Weights of a small transformer language model.
Architecture: rotary positions, no biases in attention or MLP, untied embeddings.
Training: a variant of Adam for these matrices, 322M tokens, 9821 steps.
MLP neurons of a small language model. Each row is named by its layer, matrix (gate and up: input weights) and neuron, and shows model dimensions 346-441. Each number is 200 + 40 x the weight over its row's rms, rounded and kept within 0 to 999. A neuron's up and down rows have the sign that makes its largest values positive.
A block is one neuron, or neurons of one layer that tend to fire together. Before each block is what it responds to, as a language model described it from the Wikipedia text at the highest values.

Responds to: Before-place-name slot
L3.gate692,205,232,257,205,216,255,220,243,235,198,214,223,198,214,243,267,191,171,235,196,230,207,266,223,238,214,139,168,128,199,186,255,153,225,180,191,212,141,210,262,193,225,163,168,327,239,209,228,203,258,202,236,227,157,216,268,208,200,253,161,198,212,168,186,217,194,254,213,139,217,212,131,232,160,130,223,201,288,230,138,241,197,222,201,199,221,228,203,143,229,234,105,137,188,205,263
L3.up692,195,184,131,210,217,251,231,177,213,180,305,150,187,179,235,215,187,231,188,115,136,213,177,241,215,269,173,147,200,182,144,195,180,153,180,156,205,230,194,251,194,137,183,246,228,181,203,202,287,169,199,170,222,170,181,205,136,173,234,208,248,170,174,176,207,214,205,211,217,195,246,171,197,164,256,195,217,172,252,234,207,187,224,226,195,212,176,260,242,247,272,184,220,192,236,188

Responds to: Word-initial prefix fragments
L5.gate161,236,157,193,266,193,237,227,194,205,167,216,183,185,223,161,126,236,178,239,195,167,171,223,175,278,180,232,194,136,175,191,234,132,294,196,233,204,220,186,223,209,228,212,181,198,201,166,235,198,260,179,266,199,198,123,205,263,240,220,255,183,229,156,190,208,161,205,222,211,127,157,172,233,235,173,274,197,220,163,191,243,166,262,177,207,160,242,161,243,202,219,172,219,147,214,187
L5.up161,195,145,194,174,258,196,167,223,248,192,212,212,219,227,196,133,243,148,184,270,158,217,212,272,277,188,275,210,146,189,170,182,109,220,194,223,202,171,217,184,235,174,146,206,219,238,207,217,177,192,200,215,171,221,197,171,227,195,252,240,198,276,171,260,211,218,236,213,97,184,95,155,215,229,181,259,266,251,210,153,168,169,292,239,179,121,192,193,233,279,180,223,153,233,187,205
L5.gate214,257,157,213,174,185,225,180,183,256,130,214,186,158,170,187,216,208,126,195,214,218,159,146,195,225,208,258,204,193,280,213,264,273,184,228,170,212,179,214,277,246,224,138,151,190,199,185,244,150,228,146,210,170,153,218,266,177,156,145,261,176,202,200,154,130,226,173,159,169,158,242,147,212,174,212,159,186,211,184,206,182,87,176,181,199,191,256,228,228,211,184,195,187,215,236,207
L5.up214,203,210,179,215,178,133,222,243,206,183,238,161,219,297,282,242,198,157,90,191,198,219,195,211,205,191,207,224,181,275,250,218,233,185,217,196,172,177,204,269,213,220,147,193,218,212,138,278,177,224,212,190,197,180,196,224,203,228,216,207,223,221,190,182,135,231,255,248,124,161,167,211,185,182,233,186,264,169,222,258,240,148,142,299,228,220,229,242,251,289,187,227,139,208,197,145
L5.gate435,146,213,153,186,228,136,206,221,199,197,196,206,258,143,190,152,232,225,214,185,282,225,196,221,199,170,209,198,216,171,224,277,206,204,183,213,260,268,200,192,191,221,155,192,261,237,174,213,163,116,188,193,180,202,200,204,196,141,152,246,250,216,182,236,240,137,131,200,190,203,209,221,216,234,191,251,194,220,199,229,147,260,184,261,207,204,245,134,187,226,130,165,171,195,210,225
L5.up435,188,159,238,190,240,96,215,228,235,214,204,132,184,213,252,152,227,201,156,200,210,213,230,227,235,148,120,218,135,233,268,233,187,243,212,228,242,137,234,172,192,247,224,270,274,195,147,190,240,206,231,188,88,173,167,192,181,218,219,251,270,229,160,144,198,102,232,201,163,181,167,168,248,316,171,285,245,190,263,191,182,196,198,229,246,161,275,139,247,193,154,227,123,193,213,206
L5.gate536,158,284,124,186,245,225,195,211,196,154,221,215,217,149,146,124,156,171,234,207,217,214,210,213,199,177,256,218,230,218,226,213,216,215,184,213,232,224,204,204,268,250,235,258,244,185,190,219,176,181,158,245,127,198,205,152,228,156,220,163,226,214,255,225,206,184,214,185,218,237,218,136,263,216,222,264,284,282,290,214,133,187,213,201,212,151,217,176,152,250,224,224,190,217,203,209
L5.up536,186,162,210,196,188,211,188,240,162,187,189,158,212,187,164,163,227,203,185,194,235,194,205,171,150,210,211,202,224,233,178,260,237,155,204,209,242,201,199,250,262,225,271,230,190,246,269,160,204,249,249,173,228,161,196,247,167,247,291,281,199,219,218,229,167,200,213,257,215,237,203,266,163,205,228,211,171,271,171,181,157,138,204,232,283,266,205,164,126,201,126,182,213,101,138,320
L5.gate577,236,168,212,213,127,210,190,226,209,170,232,183,177,145,148,159,252,260,261,150,208,208,189,184,249,188,258,177,210,179,168,212,189,226,208,215,243,179,190,214,246,165,154,246,182,189,103,251,206,193,224,212,196,274,234,156,193,228,241,151,159,218,211,173,212,200,121,244,168,254,181,155,220,205,203,199,151,203,193,183,263,231,223,207,185,213,203,117,98,257,251,215,270,225,174,223
L5.up577,125,227,216,160,162,262,150,191,217,261,214,181,195,156,214,85,202,165,205,153,225,193,228,223,188,158,213,240,210,198,88,270,183,259,216,264,216,187,203,296,156,232,215,251,138,225,220,172,229,191,155,213,240,241,172,177,187,191,247,274,210,164,160,207,213,229,171,275,171,240,154,272,155,152,290,192,151,215,161,192,205,264,155,216,205,191,154,103,167,160,190,220,154,215,175,200
L5.gate824,212,211,243,263,114,164,209,260,208,224,210,141,194,187,170,179,194,240,222,237,173,225,204,229,223,118,230,257,224,218,256,223,166,197,192,156,229,168,187,219,210,206,195,206,259,237,166,156,233,163,158,140,152,191,269,228,195,120,171,210,183,253,246,216,167,253,211,223,168,176,136,180,205,181,220,160,153,150,208,227,215,238,168,202,188,214,198,184,227,245,204,182,123,232,150,137
L5.up824,153,220,183,221,193,264,178,189,110,222,191,148,244,213,249,233,239,177,167,217,188,191,200,206,187,187,146,261,196,206,219,233,223,239,181,240,250,171,225,234,184,209,248,158,232,121,183,195,186,210,231,163,164,181,189,194,230,228,233,278,166,299,202,263,163,237,173,196,167,191,223,264,157,266,248,184,174,160,230,245,210,218,160,216,195,128,209,191,149,237,174,211,123,185,214,196
L5.gate876,255,113,166,137,194,203,212,183,286,111,176,233,217,266,256,246,149,197,191,184,189,169,184,243,207,227,141,188,146,195,225,218,144,236,163,216,241,127,160,197,254,243,245,190,192,189,217,210,200,168,198,259,112,284,153,199,194,147,127,272,177,246,175,272,138,162,222,218,203,212,157,213,230,295,192,244,199,213,201,260,204,150,295,163,199,183,285,209,199,191,173,188,152,195,209,189
L5.up876,254,236,119,212,188,210,222,169,214,213,147,161,220,205,173,162,244,205,174,190,212,219,204,179,191,227,268,239,249,173,167,148,171,209,173,161,140,202,164,201,207,233,222,152,219,197,198,166,238,223,208,259,195,201,161,147,226,151,221,217,121,176,241,166,92,285,170,165,239,249,231,223,162,180,238,184,176,197,230,134,132,115,222,199,166,258,174,201,167,193,135,229,164,257,202,204
L5.gate1081,281,209,225,209,168,203,191,224,276,155,218,199,219,213,143,249,180,196,216,223,192,190,191,227,179,199,291,234,250,130,206,181,179,235,187,242,207,183,251,208,197,187,222,182,297,215,121,187,223,193,182,191,146,194,178,205,217,180,214,199,170,267,232,91,217,157,195,153,202,188,203,90,174,222,240,219,215,217,298,193,181,145,153,205,171,147,214,212,243,228,169,254,163,146,228,248
L5.up1081,245,110,265,148,179,160,233,195,158,228,149,205,141,142,159,234,182,229,245,210,190,165,125,253,192,237,255,162,200,159,266,166,188,174,189,157,229,214,182,244,183,192,182,182,267,222,181,210,188,115,262,202,225,211,222,253,209,231,135,157,251,259,267,152,247,190,211,130,197,168,212,155,160,246,184,224,207,207,260,222,231,171,212,206,219,223,205,140,212,193,221,180,185,245,215,253

Responds to: Place and destination lead-ins
L5.gate20,167,215,234,267,152,189,218,186,263,198,211,149,229,233,201,186,253,171,151,206,183,233,205,188,226,219,179,175,158,134,210,207,260,303,210,294,260,83,199,234,161,198,199,197,192,193,114,222,215,213,221,236,151,223,176,176,224,208,228,140,219,167,191,229,216,189,219,241,178,234,218,241,177,136,57,200,236,196,228,249,229,161,187,222,190,174,228,175,171,213,190,196,214,225,231,194
L5.up20,250,216,200,189,194,160,183,218,196,263,210,130,184,148,273,212,242,174,276,282,214,204,194,252,222,219,204,175,185,214,197,201,135,266,206,198,202,209,232,254,198,178,207,203,142,212,187,233,224,172,267,125,256,198,238,192,211,270,224,244,212,205,146,125,199,202,141,193,152,280,155,146,227,267,206,271,226,238,158,78,229,180,201,182,239,192,179,155,191,159,171,229,195,169,304,196
L5.gate187,255,215,224,168,225,173,225,227,265,112,246,233,251,225,203,185,268,158,183,160,260,139,243,243,195,247,197,190,156,149,224,257,188,194,212,160,265,166,163,177,181,274,223,178,290,163,224,201,233,216,233,266,198,185,204,175,179,196,185,227,127,173,152,240,232,215,161,198,213,223,234,184,232,223,180,260,176,234,194,213,200,229,231,182,264,148,299,206,203,201,85,176,190,207,256,224
L5.up187,251,123,256,218,159,198,207,153,262,229,254,214,156,202,239,186,283,191,185,174,136,177,200,201,157,221,201,187,150,153,170,156,198,178,200,123,204,169,215,161,225,204,214,231,219,225,269,163,204,199,143,245,201,169,233,142,204,179,201,227,158,145,167,174,304,180,221,197,129,220,211,158,179,211,226,291,209,206,154,223,176,243,258,248,242,243,264,200,171,198,149,195,227,218,245,186
L5.gate389,214,263,211,175,281,161,204,136,215,195,198,208,93,212,199,250,183,201,204,210,218,89,245,263,144,219,251,253,166,125,199,235,199,120,171,210,199,199,196,230,248,237,187,103,175,198,131,224,228,205,182,195,226,181,246,225,250,269,179,221,142,146,190,275,283,152,213,158,205,226,247,241,178,162,212,140,187,210,188,208,191,152,110,229,207,225,187,234,208,209,205,281,317,168,185,183
L5.up389,219,162,195,154,164,173,204,176,161,183,190,134,206,208,142,212,216,238,107,151,180,226,155,183,211,264,197,186,223,214,146,253,206,243,193,193,152,236,172,255,230,154,202,235,103,170,234,280,180,246,159,234,242,221,174,228,204,170,263,240,253,216,235,200,217,225,244,278,259,272,179,218,163,157,194,228,150,142,214,135,119,272,193,254,181,161,250,158,227,215,209,193,198,154,175,231
L5.gate589,264,332,219,132,193,215,191,187,246,243,171,192,238,198,213,241,180,150,150,196,223,246,214,143,173,266,219,188,227,241,200,242,148,259,143,261,145,157,139,251,201,266,206,236,265,185,272,162,172,252,158,188,178,272,213,231,183,243,136,247,160,147,220,177,228,162,282,190,197,231,171,178,322,194,166,249,179,228,166,238,300,186,161,231,207,218,244,187,189,227,190,223,270,250,134,259
L5.up589,152,221,196,178,230,68,208,230,245,217,194,228,138,223,252,160,185,208,169,153,202,140,169,171,136,175,182,163,174,179,177,175,301,230,230,254,156,171,200,171,189,169,239,239,157,194,219,266,204,190,208,189,146,279,218,199,207,196,199,141,190,244,155,189,274,211,240,150,202,206,255,240,210,118,158,249,189,157,196,223,222,170,260,198,169,218,210,192,198,154,171,253,208,171,262,192
L5.gate946,230,248,144,210,184,210,276,230,279,231,197,206,197,214,190,167,199,212,235,197,222,219,248,206,193,215,213,203,182,293,185,252,248,172,182,130,196,115,182,201,192,252,225,183,234,147,209,170,236,247,253,222,131,207,186,243,192,237,281,162,213,241,221,178,177,169,107,216,230,177,181,187,239,207,139,181,159,219,212,191,210,196,203,173,193,105,228,123,210,205,240,215,161,193,199,188
L5.up946,220,186,179,240,226,180,211,222,199,216,166,200,156,228,258,198,212,218,149,216,204,259,181,197,170,267,155,167,227,304,210,177,232,144,196,208,201,193,224,208,205,171,190,247,161,132,226,241,213,249,188,211,161,181,265,252,275,227,204,136,197,229,186,211,210,206,199,179,225,169,231,194,256,187,198,237,224,172,182,281,250,128,218,197,224,158,191,214,255,231,205,233,238,172,159,281
L5.gate1075,253,188,162,153,190,202,189,213,218,192,210,134,261,211,205,194,250,182,239,191,259,197,201,201,140,175,208,227,173,200,242,141,253,183,206,181,207,143,212,239,171,205,160,88,272,265,145,210,248,184,163,207,215,274,211,243,209,222,163,164,153,198,111,148,209,196,138,188,168,201,234,161,241,234,179,255,171,199,192,216,206,210,120,195,226,178,195,227,224,219,147,198,201,215,200,153
L5.up1075,225,125,150,206,209,101,204,146,196,176,212,207,161,208,147,200,202,141,187,207,193,202,161,143,199,144,218,174,101,187,215,219,229,270,208,190,159,235,218,178,242,227,207,223,151,204,179,256,214,236,173,127,172,206,217,237,163,233,223,163,219,253,246,184,224,171,217,195,225,171,233,199,145,247,143,205,207,307,242,252,254,242,256,264,100,202,148,144,244,202,244,140,278,175,151,225
L5.gate1153,276,200,172,197,199,256,215,162,225,135,221,202,170,151,164,198,151,178,227,122,273,239,185,186,232,217,233,172,178,190,134,250,259,197,184,207,199,157,212,217,167,196,198,202,243,205,232,171,173,226,248,288,255,261,231,197,189,199,170,254,240,180,227,211,288,184,174,213,180,152,208,145,306,174,191,271,188,201,172,181,143,187,174,144,214,112,213,202,215,228,192,167,237,160,280,182
L5.up1153,161,223,208,159,160,197,204,205,270,262,231,236,244,154,165,242,219,210,158,220,173,228,145,251,147,236,204,201,182,161,180,149,222,216,216,193,240,217,172,100,145,194,239,214,183,207,223,220,218,227,185,237,243,199,169,236,228,163,235,267,233,164,191,219,195,241,225,241,130,213,180,191,176,99,163,253,178,248,222,194,214,227,203,221,211,214,241,220,188,212,179,276,168,133,262,233
L5.gate1181,210,175,152,181,96,223,222,128,237,144,154,193,181,229,172,163,237,198,206,201,194,158,206,210,123,149,153,262,206,169,231,265,184,153,201,235,159,164,230,264,207,218,180,201,213,150,209,197,229,135,183,193,189,157,158,239,148,204,230,115,168,186,174,177,272,208,160,117,154,171,205,227,174,124,242,225,226,231,204,293,255,228,138,205,210,269,137,227,227,221,221,246,236,157,222,241
L5.up1181,151,239,208,132,301,188,175,281,269,185,162,214,169,163,258,192,225,188,129,123,209,264,244,136,195,209,236,141,292,150,159,139,154,232,198,259,227,170,196,228,235,180,203,248,207,182,181,212,231,172,180,185,183,139,218,206,239,300,194,238,164,177,264,270,227,220,144,205,182,238,251,230,223,211,191,167,207,207,229,188,209,236,293,172,118,225,145,216,233,215,256,178,175,207,217,242

Responds to: Place-name starts and locative words
L7.gate231,175,259,294,158,184,196,147,198,217,128,319,221,221,177,213,259,150,257,237,121,264,168,102,191,205,131,227,184,222,159,209,209,231,233,172,188,186,170,181,199,233,253,242,200,223,189,242,181,159,150,232,245,233,271,239,140,121,159,164,205,159,151,170,220,201,209,247,215,237,236,155,200,167,185,168,199,156,230,190,244,189,186,192,146,260,190,233,132,203,221,215,196,196,189,211,218
L7.up231,200,227,271,159,170,193,210,191,214,169,273,223,241,184,166,209,137,171,159,153,225,219,195,231,269,183,161,209,201,220,265,175,199,230,197,211,170,226,116,158,251,193,186,213,200,230,163,228,185,176,208,223,248,175,214,213,178,188,239,148,169,165,218,240,157,210,192,248,171,226,192,203,154,170,222,168,208,213,254,269,210,189,304,287,281,224,190,206,280,206,222,226,236,83,187,185
L7.gate451,227,181,229,220,189,215,173,114,221,161,162,190,213,265,214,302,201,232,195,230,166,191,175,140,176,224,176,201,201,168,204,141,181,198,195,210,163,235,205,200,169,213,182,192,163,156,180,127,167,119,195,323,199,191,146,213,144,190,226,198,153,304,169,190,277,199,191,226,161,219,176,212,187,161,188,158,156,205,232,154,222,247,158,171,213,151,164,126,245,165,211,183,200,264,238,225
L7.up451,181,282,214,232,166,217,210,249,188,197,141,266,191,234,246,198,175,172,213,135,271,204,181,213,201,148,176,223,218,191,171,229,212,221,210,151,213,262,176,194,153,194,179,236,246,217,244,210,220,198,161,230,259,238,152,307,177,190,243,230,161,110,214,161,142,200,217,210,133,148,238,169,174,111,202,185,144,254,249,325,175,171,160,218,221,215,235,205,232,177,216,202,207,192,203,224
L7.gate562,245,228,262,303,187,193,173,231,206,203,240,198,224,257,172,213,250,221,256,185,159,148,236,169,244,216,191,175,224,186,170,225,214,239,195,251,218,265,96,120,236,209,176,224,172,171,181,141,163,250,171,225,220,217,272,251,140,166,225,136,145,195,186,214,175,104,142,169,113,271,269,160,231,222,177,193,211,234,187,260,265,240,205,245,240,189,226,182,241,213,182,154,163,224,241,266
L7.up562,148,189,167,217,261,169,256,128,224,198,181,242,169,176,214,250,192,232,152,269,168,186,195,252,254,152,251,278,187,189,300,198,137,180,208,148,186,199,247,199,219,222,254,98,228,230,244,177,231,201,266,163,208,240,146,184,225,254,210,300,195,138,194,178,237,274,219,135,197,156,199,252,181,131,177,271,111,238,203,200,180,190,161,245,167,135,214,163,217,153,147,215,170,201,199,242
L7.gate565,227,248,203,195,86,195,188,191,207,154,219,238,226,213,208,226,197,233,202,189,172,112,202,167,193,74,295,153,132,193,221,223,191,126,182,229,140,223,177,171,238,194,193,163,180,138,222,262,180,207,250,164,176,234,188,230,209,219,209,218,193,232,200,126,255,205,224,165,173,207,259,247,219,290,202,154,162,265,196,162,207,178,186,211,215,172,196,167,152,210,254,133,207,197,147,283
L7.up565,233,174,205,196,172,216,174,204,208,153,266,174,201,133,234,230,240,194,172,172,273,151,256,186,209,186,229,174,180,204,237,207,166,146,205,272,161,161,215,245,283,230,235,229,234,183,216,248,244,206,231,208,221,178,149,259,246,204,188,151,194,192,171,221,187,181,133,167,254,222,185,237,210,143,146,223,234,205,241,114,275,196,184,171,145,184,136,182,161,227,182,247,167,178,200,183
L7.gate804,266,238,249,202,133,218,138,236,279,155,252,221,183,247,254,171,281,216,215,229,181,185,141,187,227,187,153,169,148,151,268,222,245,234,169,278,232,242,182,174,205,218,280,228,263,272,217,217,263,205,208,217,276,199,193,181,209,195,209,191,224,219,223,198,180,195,211,220,241,210,186,210,251,192,153,186,264,205,247,210,195,216,219,187,295,184,203,179,204,171,179,188,125,240,241,204
L7.up804,192,251,210,172,181,130,242,186,133,149,221,256,205,235,141,267,161,174,276,269,174,236,190,237,242,186,203,212,191,133,155,253,138,208,201,195,213,236,170,278,193,182,178,207,223,174,168,235,177,227,221,252,212,177,202,238,111,263,192,220,157,218,248,173,157,222,147,196,273,232,199,224,160,191,131,179,267,172,200,169,245,221,147,154,231,240,176,177,270,182,158,164,205,225,195,225
L7.gate821,174,165,112,243,159,258,148,214,223,202,178,171,176,181,275,201,244,220,176,232,210,194,209,248,230,225,154,204,177,94,190,225,202,211,102,201,170,266,240,159,238,211,192,178,204,137,240,155,214,235,307,215,258,176,228,212,169,278,196,192,170,184,230,192,220,153,182,218,297,265,211,162,187,249,255,283,246,270,184,206,160,208,130,184,142,197,219,160,199,166,143,229,184,201,272,214
L7.up821,177,132,184,202,131,137,223,156,221,181,203,196,208,199,167,227,278,240,165,175,184,225,112,227,177,225,154,117,149,185,238,222,173,157,209,139,137,175,211,203,226,166,224,165,230,155,174,188,117,176,215,197,222,145,256,207,126,205,173,221,167,241,189,177,227,136,220,222,175,210,188,162,231,159,214,187,163,154,250,193,263,151,186,199,245,115,164,151,163,131,157,125,171,84,317,190
L7.gate1092,241,228,238,287,234,229,191,184,220,193,245,177,199,268,160,168,274,231,254,228,216,147,131,213,173,189,196,279,182,179,170,249,198,174,197,180,222,232,183,216,227,241,251,185,126,144,154,199,221,210,165,226,167,268,228,250,134,217,266,117,209,162,203,141,265,163,125,177,249,240,212,181,157,237,125,164,137,167,201,209,205,196,204,152,203,270,203,202,149,182,151,207,227,232,228,243
L7.up1092,281,286,225,206,317,175,242,173,150,226,187,193,162,214,143,201,193,191,137,214,178,190,138,216,166,209,215,206,174,185,213,199,231,249,217,166,226,244,196,302,221,235,265,241,182,225,191,217,259,188,176,240,264,292,224,287,162,204,281,142,141,221,310,191,150,128,191,156,268,311,188,167,128,212,202,166,205,204,300,222,250,167,170,233,205,200,211,201,209,252,136,148,180,189,273,180
L7.gate1191,288,112,131,240,175,219,257,187,204,178,227,78,171,236,210,137,267,137,199,190,228,253,201,254,277,184,256,221,188,174,217,202,211,278,157,200,177,187,233,158,177,255,174,193,216,230,243,254,162,243,213,214,260,189,221,152,270,130,216,254,165,165,149,238,198,134,75,243,191,199,265,158,248,193,208,249,186,175,205,153,283,132,167,162,188,148,177,167,205,209,197,207,245,233,177,190
L7.up1191,216,184,259,224,221,207,188,172,180,189,213,164,259,191,192,133,175,184,157,98,219,225,160,148,192,196,129,192,298,246,226,295,188,237,223,128,179,190,157,201,151,198,218,217,212,140,215,143,200,249,178,114,268,239,211,199,157,254,124,165,176,229,245,273,157,251,259,184,127,128,197,231,230,220,217,174,192,226,156,232,252,246,109,213,226,223,194,203,215,212,262,179,204,116,183,157

Responds to: Word-initial prefix fragments
L3.gate271,205,241,212,270,187,244,239,133,215,144,188,293,172,168,212,160,157,239,177,198,142,214,268,182,175,172,203,249,207,123,230,254,219,160,191,168,203,232,154,192,239,190,154,197,181,226,221,219,224,202,170,218,124,212,270,275,200,231,117,174,247,119,189,189,166,222,196,251,191,227,182,197,253,179,197,183,207,169,202,231,277,147,224,219,252,158,197,183,238,212,206,133,224,149,244,250
L3.up271,137,169,239,201,150,187,220,162,226,115,193,190,192,213,183,168,264,221,217,135,240,202,224,187,189,156,169,210,164,127,205,118,211,248,214,189,207,248,304,224,168,243,170,256,162,196,161,249,156,181,198,140,198,258,222,105,140,143,228,183,185,181,210,194,306,190,171,200,171,176,206,185,280,222,249,219,188,167,227,78,257,221,201,214,192,189,210,248,185,158,214,243,207,156,163,185